config = dict(
    n_kv_head=1,
    d_mlp=448,
    vocab_size=8192,
    activation='swiglu',
    init_std_up=0.0497,
    init_std_down=0.0,
    beta1=0.9,
    decay_fraction=0.754,
    final_lr_fraction=0.0,
    batch_tokens=[16384, 32768, 49152],
)
MLP neurons of a small language model. Each row is named by its layer, matrix (gate and up: input weights) and neuron, and shows model dimensions 0-95. Each number is 200 + 20 x the weight over its row's rms, rounded and kept within 0 to 999. A neuron's up and down rows have the sign that makes its largest values positive.
After each neuron's rows, "fires after" lists the tokens most often just before its 100 highest values on Wikipedia text that the model never trained on.

L7.gate283,194,231,227,211,173,184,176,169,191,191,179,216,155,193,233,192,200,196,171,202,167,196,195,192,198,213,208,213,211,229,210,205,209,230,208,218,214,223,196,206,174,206,206,171,196,151,211,199,223,197,190,184,156,230,214,196,197,175,221,188,251,165,241,221,160,183,189,215,201,199,201,217,196,214,242,216,184,235,179,208,183,164,190,198,206,205,244,181,202,177,184,224,243,189,226,218
L7.up283,215,190,189,182,190,230,209,161,223,243,213,186,225,194,198,208,183,198,213,201,235,205,194,192,197,218,223,198,192,221,190,209,201,220,220,177,215,193,197,160,191,188,216,199,219,169,202,200,218,198,203,184,186,179,170,186,180,186,257,198,203,202,207,197,233,200,229,217,199,209,185,204,219,238,210,196,219,174,205,224,179,182,181,181,188,195,165,193,193,210,174,208,205,215,257,188
fires after: "=", " ="

L5.gate419,192,201,209,210,206,209,219,202,183,207,180,200,199,223,183,193,162,215,209,227,201,177,234,209,234,204,201,185,205,220,205,193,208,189,207,197,199,214,214,204,187,198,212,214,185,167,215,184,184,199,198,171,222,223,167,208,189,179,183,221,209,213,205,263,154,228,212,222,188,186,211,197,219,244,202,223,210,229,217,217,214,236,217,192,188,215,224,191,194,215,179,197,201,189,184,181
L5.up419,238,216,230,220,218,189,183,212,194,177,207,178,179,185,209,173,218,217,209,179,213,194,241,189,214,184,203,191,198,213,191,165,199,208,185,198,191,205,179,202,174,204,226,159,218,216,210,264,173,232,216,191,219,199,226,210,209,162,205,212,191,186,220,163,164,184,187,215,174,203,217,188,196,194,208,205,186,183,238,175,189,203,193,207,188,214,187,201,175,194,175,202,178,164,192,235
fires after: ".", ")", " ="

L7.gate105,207,196,201,196,207,187,162,180,183,217,200,190,201,211,207,211,212,210,203,212,140,173,169,198,171,164,194,198,225,187,190,225,192,208,215,199,208,217,183,212,205,177,205,172,207,163,166,195,196,201,203,225,183,161,183,238,206,220,191,190,199,165,211,176,164,203,179,220,185,169,201,219,232,208,179,222,187,193,187,241,196,187,171,173,170,211,190,208,193,191,232,178,218,184,228,216
L7.up105,201,172,238,210,188,223,151,187,220,177,168,220,211,162,216,206,213,191,224,175,196,173,180,212,229,196,198,174,217,210,203,214,229,187,175,180,184,202,209,202,158,183,177,209,212,217,216,200,223,191,217,181,191,224,233,192,177,226,198,177,223,152,194,218,217,206,180,195,195,185,233,196,224,201,203,184,203,189,206,197,214,195,194,217,192,150,185,201,227,186,214,181,214,198,188,192
fires after: " the", "-", " a"

L7.gate442,202,190,199,209,191,220,144,194,184,223,189,189,205,218,219,221,242,191,196,234,208,207,191,168,189,185,189,194,201,241,190,207,201,194,177,202,183,198,205,171,217,169,194,190,211,214,221,190,219,191,199,206,196,211,175,202,241,185,213,201,179,221,185,157,222,181,194,193,190,195,206,207,159,240,187,179,218,215,185,234,191,179,216,224,233,218,230,166,204,199,217,189,204,188,182,171
L7.up442,207,200,182,175,196,192,171,179,206,173,200,194,198,200,207,219,155,199,202,211,174,177,196,162,209,203,188,188,188,203,209,203,164,206,166,203,196,202,219,200,159,218,170,148,221,195,225,182,200,221,175,236,198,177,192,193,211,190,235,194,215,206,208,132,200,174,199,141,180,189,194,190,180,185,177,195,199,195,227,167,243,218,195,169,214,206,183,205,188,186,183,158,162,212,203,220
fires after: ",", " (", ".", ")"

L3.gate395,191,211,220,203,228,201,227,180,157,184,200,191,182,185,206,202,191,202,189,187,222,174,190,161,146,202,200,206,172,222,207,140,204,214,172,189,186,152,209,189,180,212,200,194,198,191,171,186,194,192,189,172,225,225,205,217,220,192,172,192,225,193,194,176,220,186,195,178,184,178,183,179,194,205,205,186,179,188,219,204,228,161,165,161,179,218,194,222,209,186,200,180,197,206,216,177
L3.up395,244,213,180,235,184,209,224,188,140,238,197,193,194,203,240,191,212,213,243,212,192,178,197,194,184,217,215,198,199,205,193,186,226,175,203,182,177,172,190,211,186,240,220,204,183,205,170,212,207,207,208,214,198,193,188,166,194,209,216,227,184,164,199,141,194,176,206,218,199,201,161,182,213,193,221,202,146,224,181,203,232,208,184,180,174,158,207,192,213,173,185,222,217,215,201,211
fires after: " to", " (", ",", " un"

L7.gate172,201,173,172,229,182,235,193,189,174,213,191,195,194,166,169,223,212,197,242,181,199,184,196,208,218,186,201,196,195,171,169,176,172,193,178,213,196,207,221,200,213,186,175,215,213,189,207,196,210,195,193,184,232,184,229,197,220,199,180,220,200,182,238,205,209,182,184,161,205,227,175,227,175,220,205,248,193,178,212,197,195,229,202,172,197,216,251,190,162,208,201,174,195,176,186,217
L7.up172,225,210,183,214,179,209,222,195,211,204,215,208,202,203,198,226,172,229,193,172,176,224,184,200,177,212,210,215,226,208,192,206,197,221,237,163,226,197,203,219,187,174,207,266,215,172,167,168,207,178,229,194,202,184,201,190,174,212,219,206,236,226,193,215,198,207,198,207,231,214,219,192,195,185,199,203,205,197,192,191,184,182,182,195,199,211,227,233,197,209,229,230,212,201,188,183
fires after: "–", " −", " +", " ±"

L7.gate266,226,156,226,191,176,211,176,179,199,187,181,197,125,191,244,209,180,215,224,198,201,232,188,201,209,204,222,193,172,193,202,202,199,162,238,184,199,213,212,238,209,205,231,176,198,181,178,195,197,170,216,206,247,198,245,211,225,185,233,207,200,189,183,192,190,179,193,188,189,178,195,196,224,189,179,208,190,195,224,205,192,174,175,185,209,225,193,166,166,183,174,173,211,192,215,224
L7.up266,222,216,208,171,208,204,179,201,197,172,188,220,207,207,179,160,207,208,176,212,171,231,195,183,213,231,226,220,217,186,181,206,189,197,173,209,180,196,183,189,208,206,218,222,214,204,210,220,204,228,189,200,224,217,194,192,185,204,151,200,182,152,218,223,210,207,187,190,184,178,208,154,202,201,211,162,214,226,237,232,226,199,183,197,187,195,240,205,193,187,241,193,186,208,174,183
fires after: "=", " \"", "-", " (", "."

L9.gate15,181,216,187,193,184,217,183,248,217,181,232,178,188,221,203,219,239,207,176,190,190,193,193,200,186,143,198,196,213,204,164,218,214,165,224,229,205,204,231,173,147,201,183,233,191,210,211,186,194,211,200,182,211,185,217,219,193,167,239,197,236,194,210,211,152,213,214,175,197,191,199,197,186,232,206,180,160,214,220,185,219,192,204,170,190,198,187,217,202,177,200,163,228,195,210,198
L9.up15,174,198,169,224,195,201,218,178,232,200,179,184,197,189,184,175,198,179,215,182,184,176,192,199,202,202,206,210,196,225,187,222,188,221,206,202,213,177,201,216,219,199,185,207,185,204,205,180,214,208,189,203,199,198,203,156,189,184,180,207,206,155,175,176,213,215,171,197,196,209,183,196,187,195,195,160,203,169,215,198,236,222,185,186,200,202,212,207,148,182,206,203,196,182,202,248
fires after: " |", "|"

L3.gate332,203,223,211,199,212,213,198,223,178,198,211,201,184,221,208,188,180,202,192,195,202,180,179,154,187,130,195,202,209,222,164,213,191,220,186,201,199,252,220,213,199,183,186,249,223,188,182,169,185,203,193,182,215,188,207,179,190,220,190,213,196,176,210,229,202,196,185,213,186,197,216,214,226,158,193,215,207,200,174,197,222,216,197,180,190,208,196,163,183,216,186,221,201,219,249,198
L3.up332,184,227,195,211,159,183,192,185,216,180,208,165,223,226,186,220,210,191,182,155,246,227,177,241,207,211,212,201,219,216,216,193,205,215,199,234,199,198,201,201,199,214,194,198,246,205,175,227,183,185,209,223,163,186,198,186,174,164,205,221,207,172,196,215,166,234,207,185,217,196,260,151,193,169,202,221,213,183,219,201,204,187,196,196,194,174,220,195,209,190,248,193,187,217,221,169
fires after: " |", "|", " techn", "rin"

L3.gate318,189,196,198,193,185,206,217,205,178,220,186,169,216,218,228,219,177,204,225,205,231,202,214,170,184,192,208,239,185,212,172,196,212,173,150,205,195,189,194,199,195,201,185,249,210,170,186,225,182,213,158,178,196,197,200,222,221,185,210,211,193,188,221,215,197,164,208,165,202,192,220,194,229,211,198,166,232,198,176,204,159,208,188,184,171,222,200,187,232,195,208,200,209,188,227,188
L3.up318,198,190,222,205,196,210,223,213,195,192,240,204,237,193,198,191,170,212,246,181,203,180,192,185,194,205,170,220,178,241,221,190,218,190,185,206,177,192,212,209,180,223,162,193,198,178,216,186,231,200,190,163,194,204,209,198,235,164,213,185,216,221,206,197,200,194,232,196,231,198,215,195,177,204,168,223,234,210,187,171,160,206,231,203,192,191,179,193,225,211,228,165,227,199,203,177
fires after: "=", " ="

L5.gate439,205,227,212,226,202,240,197,207,163,193,199,198,211,184,201,252,177,195,206,199,182,190,199,193,214,195,208,218,211,238,186,203,203,159,203,228,171,194,196,168,212,205,199,215,234,194,179,205,204,233,207,198,211,210,200,207,237,196,193,175,209,206,211,207,215,194,184,187,206,122,197,206,196,230,241,196,234,195,202,213,201,196,214,205,193,185,196,232,189,214,213,162,201,164,211,214
L5.up439,206,163,223,204,194,179,192,208,222,203,195,167,218,217,223,231,194,180,221,179,186,196,195,217,193,216,205,191,193,209,196,195,234,187,185,223,195,207,151,205,183,186,227,199,211,218,212,171,204,156,197,191,190,206,189,224,211,181,179,207,188,176,191,246,208,208,182,209,212,179,210,176,186,193,222,174,221,205,204,209,204,173,203,178,201,185,204,172,187,161,241,192,234,189,194,212
fires after: " |", ".", " i"

L9.gate264,201,207,172,223,209,190,166,218,213,204,215,194,181,199,191,226,200,200,189,199,207,232,228,201,188,193,226,216,216,203,199,222,219,213,163,184,230,181,171,186,208,195,207,182,213,226,216,214,186,224,214,207,201,205,201,181,196,180,211,176,215,131,198,212,215,192,198,165,174,193,165,211,219,168,192,210,204,212,187,205,243,194,186,159,185,186,214,192,215,219,217,189,186,145,216,176
L9.up264,237,219,191,204,166,185,221,208,212,209,226,211,195,206,217,230,183,170,218,225,197,195,184,189,198,208,201,169,221,243,195,258,217,223,190,231,214,171,199,218,182,224,179,204,197,219,211,195,204,192,204,177,189,220,170,206,197,167,197,213,200,167,210,190,187,199,179,196,183,177,230,223,194,183,226,191,244,183,167,238,206,197,184,205,212,160,200,210,190,222,243,192,243,200,237,206
fires after: ".", " |", "s"

L3.gate193,201,199,191,188,208,220,220,190,212,210,192,200,224,208,204,199,234,206,188,207,204,211,190,188,210,229,212,172,173,169,241,186,214,205,193,215,192,180,200,226,196,211,205,211,229,172,231,209,192,164,252,215,183,217,164,165,184,190,217,248,217,225,188,202,213,200,237,172,199,200,185,202,216,215,189,203,163,209,228,207,211,201,200,164,197,199,195,223,178,179,190,194,172,261,164,203
L3.up193,210,203,219,161,233,201,245,183,190,180,179,219,184,202,215,197,178,203,186,220,223,207,193,154,183,198,210,231,201,172,200,175,202,209,224,177,179,207,208,193,193,211,207,198,168,151,203,200,218,174,241,165,202,228,168,188,177,208,202,185,209,192,203,225,208,174,204,199,200,199,216,184,193,209,186,198,164,245,179,217,193,213,201,171,223,246,195,216,199,194,194,193,209,230,178,204
fires after: " to", " would", " could"

L2.gate213,220,207,209,194,182,208,214,210,192,217,216,212,209,197,215,190,230,173,194,181,238,234,183,185,202,192,189,215,200,166,232,170,223,166,160,208,195,177,175,235,217,193,209,213,193,208,175,190,202,205,186,204,203,208,178,174,214,190,183,204,213,177,167,235,244,226,183,230,152,176,204,231,170,190,163,193,188,245,160,199,229,207,220,201,200,208,217,168,162,214,227,213,208,190,168,205
L2.up213,178,203,176,208,187,235,161,195,222,219,230,211,208,178,213,184,172,199,191,232,218,209,183,213,179,214,216,180,224,215,167,197,192,185,227,235,191,167,205,204,199,183,196,210,190,213,213,191,200,176,232,174,190,199,194,176,189,222,234,219,219,195,218,180,230,214,216,216,165,192,235,208,203,202,196,173,197,191,206,197,232,218,189,214,187,176,209,208,222,208,198,179,207,217,210,212
fires after: " |", ":", "|", "–"

L2.gate322,199,160,213,176,208,215,177,207,199,198,222,209,185,191,197,207,214,201,210,160,200,208,228,214,185,200,197,222,177,164,192,196,206,194,216,232,218,207,236,196,211,186,205,190,181,171,206,195,214,242,240,200,145,200,222,203,210,181,198,195,222,208,200,227,198,223,216,165,193,205,190,158,164,201,186,225,197,204,180,216,206,201,210,207,166,243,201,228,196,206,192,235,189,191,219,211
L2.up322,238,203,193,205,231,204,183,177,230,187,205,187,192,196,158,233,203,196,178,179,198,189,211,187,168,198,207,204,177,216,193,210,193,179,208,172,189,187,217,219,197,191,196,201,166,174,208,185,218,211,203,194,167,205,224,220,200,172,213,207,196,205,220,166,209,237,193,187,198,205,188,219,180,210,186,183,220,197,200,228,190,221,235,185,199,226,214,203,215,238,172,209,180,174,204,185
fires after: " |", "|", "=", " SP"

L9.gate151,232,190,186,220,203,187,194,205,204,191,232,203,153,175,176,247,156,165,183,168,191,192,185,182,232,214,199,198,188,230,196,204,243,211,224,174,218,193,235,208,205,206,196,181,237,200,157,214,208,175,180,207,197,202,205,181,213,182,225,189,187,171,195,174,172,184,190,207,194,180,178,229,182,174,190,170,205,158,207,197,228,181,193,206,198,207,198,188,198,181,184,195,223,177,233,193
L9.up151,190,210,175,221,191,162,198,196,162,194,226,184,188,151,200,195,190,207,214,187,166,184,198,204,235,221,195,200,169,193,197,194,203,203,212,197,209,177,205,242,195,197,174,239,191,173,187,194,235,205,222,225,189,185,198,227,237,183,159,157,201,204,191,204,188,243,222,229,212,206,206,190,207,185,230,199,159,215,191,228,236,214,184,195,211,189,189,214,202,206,216,192,197,213,199,222
fires after: "-"

L2.gate307,216,209,190,176,192,224,179,196,204,180,190,209,206,205,190,197,217,194,192,210,207,200,222,184,211,167,175,178,210,209,211,194,200,199,202,177,206,218,199,217,172,179,201,192,219,177,220,189,225,236,185,224,187,173,166,212,202,183,187,207,218,201,163,169,204,164,195,220,201,206,210,184,190,221,196,162,195,182,220,180,208,212,196,207,169,174,198,161,203,214,201,229,192,200,167,164
L2.up307,231,250,188,176,175,189,185,189,167,189,184,192,211,168,185,184,228,216,209,232,195,226,214,198,218,188,166,182,183,244,240,203,207,199,224,196,176,229,202,225,191,186,205,153,206,230,205,220,213,211,191,233,209,198,200,196,212,183,190,210,202,163,224,188,179,199,208,220,197,208,205,194,202,202,194,192,219,182,210,174,218,227,240,225,192,156,199,190,209,190,199,218,194,211,201,223
fires after: ".", "="

L3.gate258,203,214,225,225,204,224,248,199,179,232,164,236,215,176,215,222,178,201,204,202,206,169,182,200,178,218,218,199,207,197,227,157,192,225,189,190,195,179,194,169,202,180,195,216,215,194,178,190,219,160,202,174,197,207,191,179,187,205,159,181,226,198,169,198,191,188,232,203,209,203,199,183,194,164,205,182,173,244,220,204,220,221,178,192,197,228,185,215,179,192,186,223,212,214,179,206
L3.up258,211,203,218,201,196,205,217,207,215,216,199,173,220,171,220,202,187,224,190,218,211,191,221,221,206,235,245,203,222,205,208,179,223,190,185,191,203,175,220,192,208,218,206,196,170,189,199,178,178,208,229,207,211,206,170,223,206,211,166,193,207,215,187,252,203,248,203,182,220,213,179,207,205,175,219,192,171,243,174,228,196,210,172,193,182,215,219,209,221,191,217,220,165,196,178,200
fires after: " to", " they", " can"

L3.gate370,187,213,201,169,207,216,238,241,202,201,184,202,190,238,185,221,202,194,169,204,216,178,195,230,192,234,175,210,217,203,176,199,190,185,159,227,185,226,204,191,245,171,161,206,222,212,202,213,215,192,226,207,222,183,172,170,231,204,209,193,226,218,192,248,197,168,197,211,180,184,213,157,186,193,207,216,163,207,205,190,224,223,205,188,184,212,221,229,218,183,195,217,194,177,224,211
L3.up370,179,205,222,183,202,199,235,222,166,213,198,184,194,184,176,195,219,193,159,207,205,212,204,173,216,215,191,203,236,185,166,217,150,196,191,196,177,208,208,207,212,171,220,230,206,206,222,177,193,190,217,203,204,191,190,186,211,198,244,190,225,172,209,184,192,191,212,186,182,226,181,188,220,209,205,213,186,213,166,179,183,191,156,192,213,201,209,176,212,215,167,225,242,201,171,211
fires after: " |", "–", "\n\n", "19"

L9.gate146,208,179,198,188,209,207,209,165,214,228,226,155,197,221,162,215,210,174,249,194,210,189,207,224,216,197,228,210,204,196,229,202,197,233,213,212,216,196,169,192,177,190,193,219,204,224,211,176,179,188,194,206,199,217,218,184,192,224,200,201,219,214,194,201,223,153,219,212,210,175,233,155,168,181,211,163,228,209,192,212,199,191,165,225,252,215,188,207,216,207,200,192,186,204,199,206
L9.up146,171,197,156,217,192,144,205,182,196,197,196,171,204,194,196,226,187,188,189,191,211,160,194,197,218,208,176,215,227,167,210,166,177,167,208,183,219,230,205,196,174,183,169,149,194,203,192,221,206,241,202,193,160,216,204,200,214,185,191,189,212,185,199,186,198,228,217,231,216,199,185,200,229,184,185,180,209,216,245,224,217,202,174,202,191,214,176,214,232,181,186,193,164,212,210,199
fires after: " 4", " 3", " 5", " 2", " 46", " 6"

L9.gate243,222,169,174,165,190,203,196,230,201,209,260,194,197,172,195,200,206,185,191,194,194,154,214,198,211,189,228,197,218,242,237,175,189,208,186,185,215,240,171,235,228,187,182,207,224,185,218,189,213,196,192,204,179,200,201,171,170,213,192,188,219,166,195,191,210,212,216,212,218,193,201,217,205,186,186,162,191,232,250,202,188,227,183,197,222,164,232,214,216,194,179,180,219,218,216,157
L9.up243,221,199,189,157,239,206,209,203,211,240,226,217,179,203,203,197,175,177,223,214,179,171,248,195,197,195,171,224,194,220,233,227,201,209,183,224,227,214,186,202,200,178,158,213,206,214,193,174,187,209,208,184,152,222,189,200,173,174,224,188,217,183,202,192,195,193,224,213,198,176,188,189,233,247,195,174,218,221,170,173,176,194,188,205,204,202,216,195,210,219,170,206,212,201,199,211
fires after: " |", " /", " (", "|", " g"

L5.gate384,177,194,179,176,165,219,201,207,208,216,188,197,214,207,203,188,229,201,230,208,221,199,176,217,197,197,190,232,223,220,218,189,165,221,201,247,187,189,207,173,170,139,206,219,203,221,177,182,163,208,191,212,198,194,208,190,193,209,159,185,194,218,217,205,216,169,183,170,171,212,202,178,239,216,229,203,190,185,247,219,218,207,193,197,234,218,210,179,180,184,194,184,176,192,191,194
L5.up384,192,206,205,211,227,212,221,210,201,214,189,210,210,198,200,220,203,180,181,205,206,212,225,191,201,210,208,193,230,156,173,265,190,185,188,207,213,216,159,211,206,225,219,130,231,184,206,206,189,219,201,195,179,175,190,221,225,209,185,195,191,189,185,242,209,170,219,238,225,216,192,215,205,214,210,183,221,210,214,205,223,193,195,190,204,193,207,193,208,145,172,153,176,187,232,218
fires after: " 4", " 1", " 3", " 5", " 2", " 6"

L3.gate178,173,197,207,160,218,201,191,205,170,242,200,208,195,147,175,174,176,181,214,192,188,211,237,247,195,217,213,206,227,196,195,182,228,209,185,202,179,204,251,219,218,197,190,167,219,187,199,176,208,170,242,222,197,169,185,221,180,205,192,196,189,188,214,214,202,200,216,207,187,237,186,219,163,205,165,234,194,176,208,243,207,207,234,208,220,197,181,196,215,198,161,214,239,207,213,198
L3.up178,187,195,206,231,218,176,220,232,204,230,179,198,159,195,211,234,181,205,197,188,225,223,192,199,197,174,191,173,208,186,207,180,183,193,173,206,190,207,217,216,193,191,223,204,194,157,166,176,193,182,193,191,228,208,217,209,259,217,207,207,206,194,198,175,192,218,188,215,224,198,180,238,222,227,200,186,209,182,184,208,213,182,187,192,237,217,196,214,194,204,150,161,244,206,236,213
fires after: " was", " is", " are", " were"

L7.gate1,201,232,188,226,200,175,207,213,160,191,196,198,185,195,200,202,226,193,187,193,202,188,231,192,216,199,161,207,177,183,194,173,190,190,225,208,183,203,199,201,186,163,193,188,225,173,202,184,194,192,232,229,171,229,215,178,179,182,201,217,245,207,197,227,232,168,168,214,209,176,228,171,161,192,217,204,150,195,204,194,217,223,197,174,224,224,207,250,198,212,184,178,221,182,203,195
L7.up1,181,226,191,184,253,196,187,227,203,181,208,190,237,193,190,234,209,210,205,189,170,209,206,193,167,170,174,210,186,197,184,232,238,209,190,189,196,235,209,201,190,206,189,206,189,218,236,189,206,197,213,191,198,193,159,197,208,163,214,210,201,194,189,198,202,204,186,172,207,228,230,196,200,217,218,184,199,194,224,184,215,240,193,185,163,180,233,202,164,192,189,199,221,209,183,208
fires after: "|", "\n", " |", "–"

L5.gate186,190,238,202,193,226,224,199,239,169,209,199,157,243,211,206,235,188,180,202,182,166,173,198,208,169,189,190,187,190,196,162,230,206,171,190,235,202,240,203,218,189,182,191,177,220,197,156,212,210,152,181,211,195,201,208,209,194,213,224,179,219,222,194,208,233,193,192,207,205,197,213,190,179,198,218,192,191,182,198,181,208,199,208,182,198,190,190,197,198,161,202,167,217,184,196,187
L5.up186,172,216,218,213,211,209,181,219,185,168,218,210,224,181,191,217,215,197,207,237,167,159,191,197,190,201,199,213,222,231,181,228,206,214,206,226,211,214,195,268,193,185,177,219,213,225,179,168,186,207,195,190,234,201,167,208,232,182,157,209,200,180,200,190,190,202,175,203,205,207,222,167,201,173,191,215,198,188,173,167,174,179,200,219,241,203,208,175,165,204,202,204,210,167,170,189
fires after: " (", "–", "\n", "\n\n", "|"

L5.gate208,193,236,216,237,196,210,203,177,168,253,179,218,189,184,199,229,231,206,176,187,199,194,177,227,218,198,215,200,205,204,189,184,222,198,213,206,221,198,175,192,218,179,187,168,209,223,205,188,201,214,256,185,208,231,220,209,204,184,234,185,210,212,169,208,212,195,212,246,219,224,220,184,207,223,206,191,205,249,202,206,210,198,198,212,210,173,218,162,195,193,192,196,205,194,191,183
L5.up208,187,222,188,178,188,186,182,192,187,196,238,200,208,213,196,212,212,208,193,208,194,207,172,202,195,200,206,201,194,181,160,225,214,213,171,196,262,229,212,189,197,187,197,219,210,196,182,212,207,173,197,201,188,197,164,219,198,183,208,182,196,186,171,168,208,211,179,237,182,186,173,221,224,166,194,172,189,140,184,234,200,207,211,204,179,193,199,139,203,170,185,191,196,204,209,214
fires after: "\n\n", "="

L3.gate330,173,212,233,218,220,178,223,216,201,176,194,220,185,218,249,184,212,205,222,194,148,220,201,211,193,193,200,215,196,175,194,201,219,187,185,183,217,198,194,165,180,223,152,201,248,204,170,225,212,191,181,210,246,216,202,206,205,217,140,190,197,160,204,196,181,185,212,175,164,203,219,191,177,222,220,197,211,231,182,236,201,221,220,186,202,194,226,211,224,209,160,186,192,219,187,184
L3.up330,222,227,208,215,195,204,210,228,220,180,218,161,171,229,228,231,187,240,176,214,174,220,216,216,206,228,175,194,147,182,216,203,188,190,197,168,178,177,203,208,225,227,198,209,177,200,155,186,210,187,193,213,211,208,195,187,203,179,202,207,232,204,190,148,190,225,178,192,206,205,202,197,184,218,189,183,167,223,177,254,181,208,210,222,171,178,198,211,233,206,186,233,188,222,200,209
fires after: ",", " to", "c"

L3.gate235,189,233,191,210,173,196,192,178,188,199,192,199,206,198,231,234,207,178,215,157,192,223,195,171,188,175,163,204,194,205,200,219,199,192,186,195,234,192,199,220,218,178,204,224,229,166,215,201,185,200,176,181,182,228,232,209,198,165,196,228,203,199,209,177,205,213,181,226,177,204,210,204,174,199,222,188,226,192,192,226,191,188,218,172,227,180,214,167,182,206,197,169,194,194,218,174
L3.up235,182,170,208,245,207,177,211,179,221,210,203,167,185,197,206,208,213,197,205,177,226,240,208,192,197,186,160,198,166,197,222,226,192,179,221,216,194,176,218,194,215,213,184,197,209,153,205,192,174,217,193,159,163,224,229,221,198,186,187,198,208,151,188,208,214,200,197,211,215,205,203,189,219,241,224,225,206,189,206,218,205,220,220,195,185,189,192,213,207,203,198,195,182,161,183,206
fires after: "=", "ic", "Biography", " ="

L9.gate170,171,207,206,230,202,195,196,225,181,201,211,201,199,186,201,191,229,186,207,192,188,218,216,205,215,213,226,219,151,161,200,251,208,203,192,234,176,174,193,162,212,195,205,196,223,164,206,185,185,180,168,149,201,184,184,209,213,229,221,185,228,194,196,201,189,165,208,213,145,210,215,211,233,180,210,204,203,224,174,211,229,215,208,180,222,204,195,203,202,229,200,210,205,181,191,218
L9.up170,189,184,177,195,211,175,210,265,235,201,208,198,177,185,198,203,190,195,212,178,213,209,203,217,191,187,212,151,232,192,192,197,214,164,203,167,181,188,237,182,224,217,215,205,194,155,176,190,206,202,198,184,175,173,187,206,211,219,213,232,209,199,200,190,196,182,167,174,201,184,151,182,218,185,222,213,206,210,197,208,205,196,207,194,203,201,197,209,201,206,164,196,193,180,209,213
fires after: " was", " is", "'", " as", " became", " it"

L3.gate262,189,218,211,196,210,233,211,209,192,216,160,204,193,170,216,200,202,211,204,177,235,173,185,199,197,195,196,210,205,192,203,173,201,176,177,228,216,202,171,162,183,224,186,188,214,198,197,222,197,154,205,193,190,198,217,184,205,151,222,191,249,222,155,205,188,185,234,188,178,204,224,160,148,222,223,175,200,236,207,204,212,226,186,184,196,178,208,212,199,219,172,191,173,213,188,192
L3.up262,207,181,209,210,206,190,187,215,190,223,217,231,225,187,176,210,203,186,199,219,184,215,204,200,176,193,206,235,210,164,219,228,197,230,199,210,192,209,208,156,216,180,254,191,217,212,199,199,181,197,214,132,213,219,234,200,206,168,179,185,261,212,231,184,209,192,185,224,213,204,199,182,175,209,218,185,207,179,187,204,202,196,182,172,207,216,225,186,236,200,206,205,187,155,177,185
fires after: " in", " to", " 18", "19", " In", " 17"

L5.gate21,221,183,193,208,188,245,186,193,204,218,181,188,197,169,234,165,195,197,166,221,188,210,176,203,200,217,180,208,191,158,225,223,227,241,198,193,196,204,165,175,214,225,213,174,190,178,179,195,187,173,219,187,217,205,199,187,210,214,149,191,227,158,166,202,223,198,211,222,163,184,207,193,236,182,204,223,209,172,229,215,195,196,206,230,173,189,193,219,191,215,227,220,204,186,212,230
L5.up21,200,230,202,233,183,206,175,258,225,192,150,189,204,202,181,189,197,227,173,190,216,218,192,228,203,221,205,195,228,174,179,206,207,233,193,198,206,214,234,188,186,205,226,184,193,183,187,224,187,143,202,179,182,186,175,211,167,218,219,174,197,186,166,212,215,180,221,190,184,178,211,235,204,194,222,180,190,157,221,192,187,189,179,197,191,194,201,242,192,202,195,183,185,180,191,214
fires after: "-", " a", ";", " Er"

L9.gate366,184,220,213,196,186,199,195,196,222,228,193,222,142,169,197,224,157,187,160,190,196,205,215,217,212,211,257,215,193,199,192,182,186,179,185,224,200,211,212,165,183,213,198,194,205,178,167,188,160,200,181,222,208,221,177,197,204,179,195,193,178,201,197,195,210,173,158,212,188,213,189,201,238,206,170,204,195,219,209,208,201,208,164,193,205,166,191,218,212,204,133,206,201,197,179,163
L9.up366,203,208,166,216,198,207,193,210,234,209,174,218,158,193,215,252,185,211,204,204,219,166,206,185,201,189,250,198,201,190,183,203,206,198,198,198,189,209,209,237,207,213,220,172,198,171,172,180,200,226,183,171,181,221,208,162,208,207,202,186,181,194,190,212,213,203,182,206,178,204,196,188,204,201,199,179,190,210,160,189,227,202,183,193,189,185,203,192,240,182,162,192,186,163,246,226
fires after: "–", " 2", " 1", " 3", " 4"